MLP neurons of a small language model. Each row is named by its layer, matrix (up: input weights) and neuron, and shows model dimensions 0-255. Each number is 128 + 32 x the weight over its row's rms, rounded and kept within 0 to 255. Numbers have three digits each.
After each neuron's rows, "fires after" lists the tokens most often just before its 100 highest values on Wikipedia text that the model never trained on. A number after a token or word is its count.

L7.up262:044164141128126130174093116155195137168138140173142136192120145096094166164157150096159062121072150114119112114181114154089060115155076109150147220120083157094140123165115052096108142104130117145171111181161147168078128140124148085151123069119171111091111123125113170124123125159143117118145126090153101132172079221129063178135108096116113133085171140156126151184091141119105058109075155169173133125127132115082155133132146126133123155132185143187127113107146131158114071173141084109114151105108073125064110124068124124145130148119157082144118164070051130182100147129108102133123176083079147097050159090177088090120162139150127087162152101100146144127125092179130142131134141155173111141149126080132112153170104081124198142113148157145075118144120097135137132125147115
fires after: " in" 49, " to" 10, " into" 7, " at" 5, " In" 4, " the" 4

L8.up372:200085127090126109119059108197143080108104116097125138087073146155197145098111132126148159127090130104178159125088203086172109114040186123145065125119129115176113149109163187114053142172080148175129159087105170161130102101105094140183099146131125175168117154129126149064115058169131159130109144122134145177118119156106138101166145089171098186136144095117100077123144125157133154123110185099132121144126127193129099165096110131104128133145165116157114123113084143177159138134210049148119039128135129114166146112171105121126134145110147128118160176122085156172145145104126146120140122078120079131099113082096118122083131136130183123170120127129118121169153139078090116089097097148174165122149100160142145144124145136080144137150130107162047190150090171054125114088134107
fires after: "," 56, ";" 12, ":" 10

L11.up961:085107077119170146161047026109150063143119121089099147141077130108094097102098113104132161131128118108125114170067158112056123111147131194104078133213100180160152170139107129079118122140114102112108113124156094057107111096156152108116107105152144155135173189105078109137148145148092199152156126129098131137172182166164101145115171101102137074099106145144143092166136170090055160099085184110151107142068169157091126154112152143072146110147173156096130122178156057098151200169112166170137142136140164093117144126136146112144156138127142162116125119130135112112123106143105137147078163114100110098107079115156148136165139098109119103151141117164141139108117171120126079164079080120158085114125161139113172098124144095112130088120212139156150183094178048131138164101067106
fires after: " |" 75, " of" 7, ":" 5

L2.up387:104122103148112128110169112144125129160123120104089110067125146140146108112098121083168175101162142097169134167134145078081143132133036077141100134111120138083150139189165137102134129108157087137145094141124082141127109121088126190125107128203097138073135112068127166156196104119136163138121100060225169155143179175080117131137128164127089102155146079105148128114111142144097127128100137136147149121066127185171083171126146123159138135106111087165183137193126117058132114175121083043160122070176132166113163136137181087096079139139068094146088138111124122091140119131098218193095146113154133112124145148127193158152157142140104192190154146106120137130152110109166125114094123157138142142090080113143152166177117141163122144128177139129151140115155191206139143089085162
fires after: "'" 20, " \"" 20, " you" 6, " do" 4, " does" 4

L8.up560:131120178145114133154084127132154071104154182082070114103108127153194172169104095172111187152114185106142100121133159145111141163104119103106110128153095096124113111086140134170051140127122108115130145129142153093152118084106228119130062114166134124174072077127102169145158055116125127157080098107162133162093123199200132114141098138140127149119170166178175096090107103155157140082090140089141157154161104147181156155154123122058133112117143100129190127120103141145163180167095083128171064106148155099188132109137132097096098184104103092105085128175109073073146137050151156138187128132089114197112142104102136155113136070101140157104157104132109123214101087168115144091135139086137146140106171128139155069141062150127098129140121100166115134115132089156117168110120133
fires after: " of" 55, "," 8, " for" 4, " and" 4

L6.up799:166160166097133122099145099113106128138160148106132066130100157161110129128117147102121160125069148153122158111108185085096146134087141143100134071137107092120148133115170111142099086154118151195112185171164058117171106142135148152140132100115161072093098112160156121079178054140155103136090108158115168158090155105178140152125133119127135116126181164180058098167151134151085096154137142092184148118112129139153177168148142109119096151176145123191086070166052156155113103149126135145149065084141149146120137110125165127112105194110113116122103090100147159153084172148122157089166126149126086112061081130097129155120073115109073107197089165190144140138174108105122050150099104111141118139057130137195187067174122117138121102175114037119148158124169151148126134061104126
fires after: "," 50

L5.up19:075084095130118101110123111115223107194128104154090075137085215152111132134141147101147063102168111139105147123112125131132164097110175082162104153165103152158125122200090162093066167136126125107116106160228163144164153141129109101130129139105105127106145106097105103109130197114189136151145094109096102103124078137139155146159047159119175100125138133097120158137138082174084084153116133046100136176125132098096098105111099129072128188093116105083075113128147170145109165109129109106158107134171147158096088153102086122161100124099069150122117101110153143124128113191162129113151083135120134126168148119091123098128099121114087139110143148191167175132130139148148144100083134132196202132162131166108158185155098167168175176102144160092124108186140162148074116105123043
fires after: " " 29, "|---|" 12, " 3" 11, " 4" 10, " 2" 6, " 5" 4

L11.up972:121115113104081140121139090113130170156081183101121160149125130105098178070134166134141139048105159083146148156126080147156120186172137130126149135164171109142146138092152119108157102084140148069073138183154190120146103137125078078113143170105150124134083116103143142137180087153111083160151157168141116142199197074115162121130115143078114140110096069115145122152080121146161152073129166139042062109160142118105088160076132128136109214146098133098104141143182095178064057087135114104162146167184178068157099103178131116101105133165147120132127089120131071108127151126114179133065085141148166108075172096073168114115113122144163147130117132134134113120106172142169110160137135062120088103102065123167126170111150130151112132096136116080107125166160131122134147100191178
fires after: " (" 45, "first" 5

L7.up608:109079129136152176166124219147154108164147101085128167117117128096130103078101116082137113100159173131145110183176155102062163137103070148140065152120146139134176044148135111072071086122073175139120124130217126157132095131099129121137142120101134054155133157105128127131156127160142181069119102112128099144066073121143111139093138127102129143140152123171179178094124115132100140110117107201073103104140083163147109113136142123129119172155169101111145091130100105099088104118056140130102170109119166163101165144099120138106097126091105140137124127159171201061111116166153135169159131227102153131144136151131126141162144130195102104095127196153144163093133056124147114085109120080174169114158153111142091068150077114140096146102139100156108104152154161105162121069191152
fires after: "," 26, " United" 11, " in" 11, "." 7, " North" 6

L9.up636:076095103091110111116155090146114109127114152126128207139136101125099105117086177117115123110110062102120081098161141201153151116110143075105102126098142126145178118182136137080150113091149096081135074173150130227154097107123121119136123125178148123177164101142093148140163158167106137068170127158104128144138085119065151116132122120180137061107159154114075097107199075072096115121133154144090160188119152074054128160148089193152117167166169153093121151090147149115152141110106076069100151109141148161153143132111138115061126187109123096142114172131168099146127105134148140129173113168152151155192113157167169104109136131163072116154145159104146181137079114140140105095148171142115147129174065155099147154134127094186091179138169091124152122057126214113115088101100118
fires after: " 0" 30, " " 8, " 3" 7, " F" 6, " 5" 5, " Ref" 5

L11.up689:080100104105126162164068095090100152119143078138068118105111160112150143158108168124147125120131104084193145136102176131131122122136108179122140059151115083154109215158126118165156112098120130113100149078114102138121070075181128136079081125103156091119170123087092104085136176125104165153132138209162145137192128212148158092098145092151159066124078169092115106147137163112091118148096125102113075104121113116106122155097165120143136097084175109099120126093173052121139136100157128073119147162159141030168138118140072116097114166069129126127122194163118103108129178163154145140096133121138138168149152109138089136146169140145127085117103168126135156123111171110142138182098138172157134173058106120087171113143122109088171117127184151207109194153177090154088143127182130
fires after: " |" 66, "^{2}" 8

L9.up920:087129092080125124124098180098143053105112133164169193116186125115108090117139123080193098134116126152156159145132110127126183175103111140125059154091127180127178170144090111120145118114170144148145116143111136086115139156175100123150130192077125059057139100127122169086122088141153103122075102116124136110160106144127142172162094124131077132160152099230082093129141143088148109116136177138171124119146121135162157115129097121085128153151159147097081124183133124077129110187139089127118114071111130057135152127131049088164113184061139079114141131082110184148052113125179144161146143090102145148118126090119082166160129084135119127157109163193126078153109098114107147117096104112201163094138136094165059119158152082190132145127118116101097147140146099146117095212158131
fires after: " the" 21, " was" 18, " is" 13, "," 6, " http" 5

L2.up500:082158101160154118113125083106168040159152166104120157177092105118065099110091103109123119103113090103133141099125083139115110158127128117142152113127106096145180144124081179157134132159163151144186144149133102107140103120148145151090108104110069158072071140131116135091112082115161123123148164147131128121138153097140116086123117102093122190105185115084088200105151199136167213096121132028126146110116209180135194155116128081127141148163134120121169113183117162156127151109104129152126120122089178132162100135118146138154100145148134178065148127155110118157124152087102138102098120131086086179111101132152156178125118114139105125108111124150140145109160148041119157168084124157089147116148110119110104135125101111055213091154072061117212078126055165085182156142168134
fires after: " a" 12, " or" 10, " be" 10, " an" 7, " as" 7, " As" 7

L9.up900:120076146095132087130156137150177118145060117118154108102106197145120175086171150101115090108097091128095090147090093152154104194182141143147168093161137088085105125065104120089099149168212124114061137160190114128093137139192155071105176164109149157162131143124093161121134089116112128128075118196141060059116143154132161190142172138090124115180162150111101149111180163091108126122101074168112086142161138104112137161101160094186123058125083131127139163133112073113145109124098086161083142154185135124179166165154162122141098148119180089128123085160132157112144132165142156135130185156150123146095165087141149119177160165144143122078140183160130061062160137130144099133107140125111047140145101155125154173148126100130135083112100130109149114081144146109125088176127069
fires after: " –" 20, " (" 16, "born" 10, " office" 7, ";" 5, " born" 5

L7.up335:088112111169117134142139031124121160096127181101111141127126167057154117098134138114121167143157140190132161092121097233096084150139109090087111147165128108135132157136065098128090146184150142162141145137112131173120127101108156168097142167162116101113125087096112174135125078183193155117150114160128094143101146109148096067133109119147111182139123087120097189139124122139163149087080098141127161115093179077137173149089118128117141148094121113187135135134081165140168106129114128101107109030128124129066084091094161149152146107185147211078093137099057181136116211165152108132083098135158064158086116113145131164145173095160097095108134087161156155144108121115115122178126130128127132113144118085132026130113186079099150145144112142112148091156119104120129138109160194
fires after: " the" 45, " At" 9, " on" 5, " For" 4, " to" 4

L2.up937:101142061079118127180104118158123118160172190079161157120076112075147141108164082114100077157159107125119149124126146170087096153175089098137134099156090055110118115161119103137113170102120115093115126156153125081175116107171116186117113106172154176119146121099138199151120135126107163120112163143146109125114151151084134054080180136100116131136121157125088148038172156081140102125141115115111140128099142105161079178125093141154151127093107107129130098130137139148164174155113086117159188151156118092129146089172150150123124143132124197148112154178115133100181086134126162058081175057121152117156103148080194119101086207132110176149119134121167121099085097107157162118104132155203158097107108177153130105147103154076143076106128085127053107115084217123090136091112177
fires after: " \"" 21, "-" 20, "'" 9, " " 6, " (" 4, " [" 4

L2.up458:094135112083103177203155123104166094107133145110137106121169099079147148221155135140120124096126130170167129115159150158143115157051129122079108127119168166144091134127183175140091121135110111171166146116140144148147133159164134101095115162088136126159110098084172171116116095128169111148132116162103123142117044101147126114115184155114094142092164204058087145103094179127120134101120101156103120147133157107138169129190127139084065141133126157144132119186134140119109137153118058132133131092095142105190104137113107136117115177126142123134052185073130128039088111155140145073142106137155091046159186157116115158156154122169159119067192100123178132142095095161061072101113090066154163141152124172114147120211149108139140107143149108126135112119143130068136050171133114
fires after: " the" 30, " La" 10, " A" 7, " The" 6, " De" 5, " in" 4

L8.up315:164097151161144128134103104140149059052104161113226093157146037160145106108158120138151154141108081169171085129134088139127123136059144147156083105113140147089147136172144140071112129142081139137104090171123108110157207148128122103140187090140115178143122123150127069147196115132125145125136060107067109110166152118127128118138106142104122116142094146205111116193147159118157151108099137078094152188143104103121102114147198168074103122113159132113136136142103179095139136132092116117095139135117130140116106130161139130067161135132125131085120089137134097118129138112187091094155197117128129098075091066044132124079143106115109129063129073079162146154120134209120126109155131153142122089160076204154124101144158112131161156162149134103065124129117223088160137124111171
fires after: "\n" 100

L2.up140:108096082068118110145116093105081118093126155137118153123118075134145108162109153116077158123185112100102145198122084123127133099121133103111136192098143146137095148095114140134099122158130222108117185107101103148102205161148131168051106143144162153098120169090113155088099096098098085172072096140166159116167162108185134087150147106143163084153163122157108183125127107131115095153131117119128103137168082186112113160135094124083111129187149150184148141161124178109072099144088163083154143127038099107134137156167116099093120093180099101210058183098158147151174142106098198119101145146114070108113145087134126142104133124132161145144153089108126156116083149057123117138077167163148154151171159124116144143090109076113163117136124105152139059181158072162145088136189125
fires after: " the" 21, ";" 13, " D" 8, " |" 6, " (" 5, " Bar" 4

L7.up900:136146126058130160083119128142093109176159130101074152128150094154103173179139116153163167108161126102154131080063119082158142125144128162143117167118120131113106149206114138135076159124115119081164128172116148140113143103132109127128076102150127139127170103149157030106145074101118151132062151078089103182091149189057152072185089133096148109052155085135172074109143088091142101085131127181121086139124160067099125178119155134133117164111156148150122128088091124143133062113088107132175120095098155154166137155108039129162114147130092101152114154101086155144126138189182101167135144081145118155201148089189084099128078072107154132169135130180132095151099122079153096118135138183096129142090124121116138192151106095152128144196109090116091131129137133142113154148119186
fires after: "==" 15, " is" 11, " was" 10, " Total" 10, "Personal" 6, " |" 4

L9.up732:142114153095163115167150094120156154174101154115160113164075166071148102120092105138141101062195100108077118128161144127087147156145135140167171091097152092165144063148119133139164120111146084124108133135124147105120090176182071176054094129104128098143122122111153129133133106150151135100197113184117091143108099139077105143170099099157204143187139138132061063156117124242094113142129058082136099185065173157098173152137104196188138139139127185131144129091116132123123111094099130111196142121129115137134166141116081136128149204133075078108170137101188141133125127152121097114165082108070140125123123100176107077133073142129147133146119132161131063159100227099099083139145139103155158111133081148153092080106130100081137128147123115100117105131130100134131115127128148
fires after: " a" 44, " A" 11, " O" 8, "a" 8, "-" 5, "A" 4

L7.up527:108111109089136157156112079099147126175130153139123143125119156150190127122143200126143129064145109153147125130068162203132168133122133100099091117091141123152140091092091127095164069055126092147157177092111156113130066163138114085150108093189121098131101118154098107153131098112120141098112127123136159178126111161103109202123135155104162152129131150142111079138146090151075153090157109136184165163063181146150108161204163159081114101132093090148117126126101103136115123144153143062211146057128183228093104090105135080095147161114135141175152127120114114137127171104065089150113136114056114095066116138115092116102128137102148118139115138135139178132170152098114152131116131094177080072142189155161081116132139184161113057136137114124109116114180128159076104114216150
fires after: " and" 27, "'" 15, "," 10, " while" 7, " which" 5

L9.up760:080157162101123149114092118131155101088154105136168191128105100136098172075097144102143122128098098171143081128162121120126152122132110113064083148106131105148118165122137065093145060156164134099151078153143130164136163149171100146157099148118123150093157079147114121146149195139081139124145174156138126210200056111141189134136157121135179133138120133165143162086148146116123086066069107196111143149084174134116131154155068115148105092179134200177104103153111130139180165088091066107115085108124067120161092094103082150085142139111113125126082213153128163205164163145151066134147162135100087139139151128126120178102080129148134145156080109126137134199107125117162093131089122131143136131063106089176153144180100120129141138129149134146090159123063076104095152193106129
fires after: " in" 32, " In" 14, "In" 10, " No" 7

L8.up397:100077175113163122146179075087150114097099091142133057134088120149102138090147086116125111067098120162157056162134123171183140132161112147119156156135117113155137156108136180175136152147206123183082102135129170088107076081146146101090118128097149191133171105151075192157162125120128098046130146170151119129141189098164157129134156131157124171164118059051163137063124141147114117123124159177128175035147140046101163095062145094151134115113109107137090194134154123119086116165119153179178124111126128099146133145104162097151073145129109088101167095152119158125102093143119172097139124140099151182125157122119122062168140178095107084074168176190120146081117119140113110130095137101183088149086132132140145156111124085130172119140084142099116149178123130129120103106118127
fires after: " on" 26, ":" 13, "born" 12, " (" 8, " born" 5, " –" 5

L7.up271:083115122135137123107152125116090141128153135110101135140119139080090149098099100088145155120118066117146139148132108138105153199056146138133088124083092137123147116085117131116143176123133114112162096138103208110058128156121155084082106181104101128143127126160112086092166137159130129123153094096097128131140096154122236156082098124106141188095081127173128075127107128150094126157152169119092107192144093131144136160102140129152166175066159114108061079177146182110148138198125153100129073112118170126153116123110086154165132103210136100155134200189109157126123134132157155108127096134091064134150084065169091118179124089178151118184205125141102078198165158117091117159147120141156072117110115161131197128084159072183140129131149193103100118088145144168146126158130125
fires after: " was" 34, " is" 13, " became" 6, " be" 5

L8.up498:092068128137113144169111111152165124140185136164088152087062087119138128127104110086073154109177114167139126178185134056141174132131088161152156096123107152138144109088089079082135148180091161143132154118191148123125211152130108186144157070117132132130126126114104113143126181140161114156084146142152122114140081132123109097113137105106116156152188090099187124187128077133066147103184155075137110172140152171125119132135139104074142113129088111068109105131042079127090080158123122121166136115171124031120153165153083142122116135166132140171157121083120155126109164074182181129133150181116136128064116084097113067176151153115110120123193188172137105137190122123122108111123152106137102110168104112106080154191109050105149160124130114142128105166134121127152088155171086
fires after: " the" 34, " to" 10, " of" 6, " in" 6, " his" 4, " from" 4

L12.up63:140113077122128151155137052105073176222146107181121121130131132162162100131122188112168135137060123134136120175153089126104079123112145078115091153107145091113107115086077124116125112118150105103088174151082123122102165128093162092118135125149139153132089137149143139071147123134189123162162124129125129104119190106161186120146107122086119059150126162149118146128120149155136097154158096151118122175139091141090128120120099135147096154215132123122154096114087109150177192118071163162087153118149113144136122127106132148129096140204191142153145135101150134067168084129132121200129070082192125089135111061177177106133160184144135129099151180156155104141117087129059043107088145080132127148188123203170068173090085119116094150148104087104105115150102161158092083130096155
fires after: " |" 34, " the" 17, ";" 8, "\n" 4, "," 4

L8.up668:094148133139131153160128136136106109105182178123145153115077156140118102141173114118088198134099082099106130135161097140137156140103074146114106136118045188187133121060157119137084121150130180110079095143190122136170086133132179163120149131118138047089073129122140052137145107176143158087073142109139074090116094120137173152147175181081115150069134159175197158106123108117108205123127099075179195132139089111149144156175171175137161086105126123137138127121071160134105061183129092081146138123155069076150095145176088120117142154155158130119156115115176106049071096107116125173100145209072137116125128150121146176136128138139055147126131122175135118085100107136125110169137140090184123160106131101136182133148139145131133173123145135166104108133090126127099095110148105
fires after: " in" 28, "," 21, " of" 9, "-" 4

L2.up364:098149134119126091189136074139140121109108103106183089160153074120155116144156140100125151205131144154140144150170146150073150171078133155121140116152189095111174124064098144096137108147171131106165179189146131143145081121215117130074085105181140083098111113112104186184103154101142073119153085068112093107165162133133127188094095197084138126134091098182078133119089145137149163129136131135102088094135121142099149149136118119108100167150153074117145162110152174079179102090203172176163119106093154151151124166146121106140110120142130163066128110174156118131065140136112079090153113165102134167176080141137155155110125143097145111130083153115147125139159124095114129092127159070096087080136146117155102136193162088068134055155160167079144114158132195180134135154181156
fires after: " the" 35, " a" 18, " his" 11, " an" 9, " their" 5

L2.up934:145131094082120106098101097141158076102106127167174197096105147121102088157056080145099149083169148149157146160115163109129061150052131122112118133166141152165086110074185156184121137154157132128114080128114121067114123070156146142129144127135174132183109124179098194193119156115142096169075056151116202142142143135125162166124074120099123123129093113119103150158120135124144128164111164163154128125087165124085080132111120129115127149145178148121126144164165141103104129136131151065103167136101083123158186129126100079091116114211084140089081089122071143138114110127083122053088085161129179161150154122107146146125117129188170106102092148103103169171129111116135092147094114153130040096150136173128179068159129167075166136062113136095127127190150095124162128112170105
fires after: "-" 24, " (" 20, " \"" 8, " the" 5, "/" 4

L9.up42:071059174175091152162125174167135115124072164103098119123125155133147150129146137129124156145098122117121139156123109170116176194108132114115123081171150122104099112147176134111089196092111114094124081136128164120109160122061184131090153111127142131148100085153111098099144116123195130184106121167155100147123128153167137106105044100109132108073120120151111174084161134190117157099065209148130167130151069146175069102100137094136159108089096106078138100144087123137096121160132143083149132101127150103128101132154145158089134183157168104173126086157139115080116125157107144157079191137174128138178204118113108125157159059133120197131132119117178104125095170155102116102077047073139195129122111161141182135131164190119173112118102057182130111085143135169185136125123125
fires after: " of" 43, "," 10, " in" 8, " United" 8, ":" 4

L11.up436:148161163144125147168082112082172138104149160189130087159091115146095086162111176124172135121131183076139165096123119137138090145124162158103131099169156081125147144135141147145183197126098151123079109054149146076096154166180105133073159135109124126125086160182138172098114115170117139121146066150223109129106104152153109146111091145124164145141136127135137131168109184111074166145125081108185069107085116110160087173077064164127141141183126064165075086107125096207148127101119171181155125128117123140161086123130084149090121085141138094095083177109139140113109117173175063152130126051144156032193126139109105126089127113119148132139147189173141141116146084086125156109085121154140126129103134129148127174078085113129141101155174105137096131115125131142105107097181075
fires after: "\n" 64, "|" 9

L2.up963:107107151132133121131146108175119150138102085149109184140099199137175146180135160102120053170132174159177124186165138138110102138113122102113069143140099147144108100094161107125156093096091100157069145223072116089116187106137156137121098113125122128067109174143077112150126175144122035086123108090140143188130102093078088155142089080155088131125093150143129134165079151118119142071129180136136125151128122141119139119159159141086111135142098113158127108111111103122069126197145180121144145051110163105226101104106073107118158096109147098148097135102138191091176105128122071114201167161156124100112099146132149078110098118171128109116139166128092145174122156092106097139127079101190119156202149133101124148113147118178119093104099169123205088125150097162173158153145131
fires after: " the" 54, " The" 10, " two" 4, "The" 4

L12.up108:135103153134101162150119184056132148119129132083177145133117118133113178073107107141108160122152092191101125179126121127158133187147098030159156151136114139141158128112105104099125103117131083143057164153120154103100108083163186108110119165134153191142120143125142213160105122121143058194125149112119113136140164093135152114182114103111097150143113128160106114118076106115117142143165157072169099093141108153100097172124102159134096134128096082079150194149186175183123132133118130130119096188160110126041154188083185124124085074130154110148152098158108175118117186136080136154157101147088138138116079138089106124105129111131170149118093129147114147098076101177174071105134165099144070138178099103101114169156083107096099089139175134076137178117109180148167049083158143
fires after: " (" 46, "," 4, ";" 4

L9.up314:129150088097181121101179115131080113154071090098044191132104076177142131110184147082101129089094080130148125057152115127081074145133195091124086162113105140101147142114070147092117171135103165141136148128172137124124173110138147092069111181180157206116194079073097124116152152079115115075131163149157151120150144121145123097146124195127063076137121110098145095100142132096131133134117209131181134147186131089146129098192105129117100120161186131128143050096105153180152110113071143108195096158100145103177194149134106075157171136177126142167123157125144131171141144140118144092152126107133134107075132121138077067124113121149108152141121160129132097135154108100146111060162126200143122152138115145108148167136131092120144120100087104175100074123130113109153102116102179
fires after: " |" 30, "---|---|---|---|" 20, "\n" 9

L8.up1013:161134132111113146167089144106120052153050107131140106154121152122175138169082103137137141112068111110148123108133133198127162137092162094092147114101171165090142138110078123112130142102148096121137143157209123172128146142132170162114079125070086119127144131125144166134103088131148111108133100098122173118119155187138121081110107145138103109079174172154115036156110148116137114122152102100141149121147085090160141163084098139168155129208095157084105121150080184139163053147143133123144060096185139137120084167090146125071106136176157129133168107112117130074179123061133117191189150127122184102077148099097114083087101144130091173177121142135151149159168093071179167101091120131127091114112076134154104069187087179118193104163171126114109149173122156101126179115105172
fires after: "," 35, "s" 12, " and" 8

L8.up267:133115164133106127140120146108096079092152071164117120115153162113155139203134100129122174117131147149155118180119148147136056104078126141116130149148092110135088123078136105141091133151111115105111138137047121157101144125147062167100137180134173122108126104148076139185094172140154119187120093143143130143141075120152122159114111161061156080207132155106090115150116158082120190101182050138164083104102138159120178141147091149086112162158128149126174169141088121110086103137152164187119137111096168153215130120065098143139099183092158124111070091122064135101100165108065084093136109151145123105180122115111066180179103118130130174149119145159153155166119185137190159162106113141079134151160185074123095108101125073146140087151105121073158128190158093112113094117082130
fires after: " the" 49, "." 15, " The" 6

L9.up889:133080136113151148171101065106147176096110117144153100118210107144136107145148110133137131171145171105160117124176169167075152173155122127076115117159105175100060132136093122103149162108131139146161076136107092114132127177104167110061114104153170153085081133121118131116167113173147176066116149137113125110192104138076155154134148085091184104142083084142144166152121122189073182090207103130113147132081131007113169079152146106154147155148097109118137120134145161108106147162153112109055164144073142111092150124084168128152080122097126111107169150131131134083065168132067104049100140155127151060139111136121139149107168191136114150122143110138148132117153085115096108096198105172150120097132117137158131186163146090125084167108128096143099133199141089105097098144157160
fires after: " at" 42, " the" 18, " |" 10, " from" 5

L7.up679:124161180149143147176072080130152134117146139130122182105128135060095096179095142115193157176203175160113100131108098108106111082176150111105137129116205133085152093093098072147131183164173086132128074174119118138101111183103116109128096111118146054163137100136107120136097133127135139066139156138119078140182123082102067108108040138085127129127112146113124131199127130111129080132121093160138118160095144114098157142177130136141117139131056108149136155125137095119138091179105101139129132099101152084116143121128126120167138130134148129108138160147139152156046146065164129108157178102210161078066122089147179106148129131130111102179190113117135097060140193158071175127147153157179084102215156124144095143126083094135140180106111155127148128091083088114125092135173111
fires after: " =" 28, "\n" 13, " on" 12, " to" 11, " at" 5, "'" 4

L2.up816:147098058127138157192134095070123169079144151086102143126127129132086107101124114122107176154119100162106142152075194113165144154121173138111069160141146141157106154164110127127146131107057124185141095117096197114097138096090092080104105130166167124109128134087124162138115089149116060121145070080086116151152191145134127147131101162137171115141192149094124141030175171135119099173138083190108156105109124150096155163164078189141157113107077195097120157087149108153105144126130156143104091132161072150111121114136117129108081091125129167138150142152115132129119110108059189082149107112112140156098157112158128131151135140134156149091071158142157144182119128146070098127091201051157114134180125123115095157116191096143148075133174122063110159162122156076192145113187124
fires after: "," 40, " (" 13, " the" 11, " \"" 9

L8.up390:123104139159092159178119082118194135160134092081137163058140136132132103127115087141152139120161195138159201194110126129137096169130100151149136148154122204128098172099140152116106128162115101157100104163108094190172155169111146191103063136115124149096131141125144110180108141142125163093099142146112127125112126109136139065093188205139096143076144124151164137086096104104068072204096113094091141119138166038078112205171113190148121081135162119173092143123149143159146156157103102152166147106174176098143098098096149044101126122135138115116156151122127121115096117064094130129152144172119132105073129090110138112150132143152104071168099091129119172149135126082033096166152158112175072130117097105141122201141074116110100156126137174162128160135126107128114086123118127
fires after: " in" 40, "In" 7, " on" 4, "'" 4, " In" 4, "-" 4

L8.up1019:099138133111137124139104154071190133076157201085138100061092108126156087050139091145101162142153157188154103224142143132116093148173165110148126158074112154161194122131109078095144132132041127154123108157128136139119112139077124130104166120173146142186134139063135152125114125165166105157113105140118052146086146105121144105119157114121136168143129121146136159134128075064147141099122103133086133127114071118145088169111112141097095109152129092128085075115127170144185087153118140144132071145123138092116110110139141095114144138135120129112152126085123173091083072140151102107096213107137118195040092156115141188135178152150150200091178191154118086130167118141128093122156173078177158157150086162122165147127119128154167128166124101130085142124166136133081060139065114
fires after: " the" 28, "," 18, " in" 10

L11.up350:100162170065172140165127170117107090058092142120182094170132108106084130113131155140131141138133135132134098174193126131096146121095226047178120124149117091171157067134096152163149175169122104087112067107134151057134134174171136110143173104156077089094092178149140140113170108033180144154167116119109094100136110101125126156091111164087138143178111152100181124189101202144117138122097067128173115116105140098133102146137170120092086105152135137178100076146121139125159125067115105167128104127083125176092121135141108069124181133115127164099172153112156128108134105140141155178153129100113101072128135090094138121124130151143115123119131138133125149134090089098141108105095106170121195152179141128166113105079218190161127093142155099059126106159165096131130173176101123
fires after: "\n" 46, " \"" 6

L9.up807:155112154105175120125094173072131146139118130125135145102140180141140084183157142142112116134123126079145124166179122140171141162089162142098162130149087144142126139085128095112120142123114143172069148134165117126170131136125129147055092094183148128167117126116155145108163160126101133126089155114163177181162070186115161111183133152044121117109090141147135097096167075134146137145112132150138196182115117060159134122149123078125080135144126110063075101114123186137107116106089114113098165106126140085099125104141150198128053124130163155101171177183149145087165136136124176182103159159188094176113129098181151082059146157130147231110135108113151122130054152098046155112149100128074122133109124166115119149073149133094122226090092097123127103128145145161119082117110081
fires after: " the" 24, " of" 13, " at" 7, " University" 7, "," 6, ":" 5

L5.up818:153130133103141133158076082108130118161193165084119103112146143080123069148123154119118162203134086182153167121120096115144110179145127136117189117138152130133105120100101132139123116165112140143132133090120131109118031134131040152080124182112084154123085104090135146137160142130128160161147132177093155082111097134174085122203102079197157120149120100144127124173113186105116160151128110114123136128143135159098106113155149168169171141135081101149136111149123156117085123111144212156199114047148142068139125145125113166070126132112114050042066131092137142101159100134168158121125169110104185163108116129175137180087141157142134185094083135153206117137093102107134128104144111082056108109098145108109108077098163119088149111152148137137142097070170168161163082125155180
fires after: " A" 37, " H" 10, " I" 7, " O" 5, "C" 5, "A" 4

L2.up323:107159113111171127188173088105132152148141147110179149117097088132109116088100103089141109134148173156128112115158241110110105185098088139172143122087085105134145178114172082106113156136121075154147204120109150180124111091197132194086084159135065160134119122088097117132099134108147116123153132127110100096178130099156179181108155090118173123188088140156138127136106118105073185137114097130136083118158137116062057175157123167143111112120094135082143137153145138071154144167117124072122107150156134195102121201140170126107113162146151127141110144171059151108184209131120099133112105106085183152158032138192083128116096130145148086079081141114148126096109107136135086144056121117110083120159105134125125140147083112139164156153102122096109136133143160150127093075119094
fires after: " (" 23, "-" 18, " Pre" 6, " in" 6

L8.up273:119105102168180109140098180189116121126111182166114126164097131098082097131081159141141135113093084136114126130125206031137099129121129142126091141159149140161145130125075166204096152182090134178065153120075108124164119200140176092100087153144110126121115142122131164143161057152152166123036098140139111160106150124107132095157135094128140133089199151107101153137181105155150110134167128137108124117120100139125146154140123134122116105091155045101090167146100132126113112126156140148158103094108170054122105180150095097171135207128106097151132157048131163123105123109136160128119183163118116155103087107132165124203112156124148124136079165174146124087133140119114061139105119141100133140178180055077171177158069146173134148124094107148122101107105068132107116086199111
fires after: "," 50, " New" 4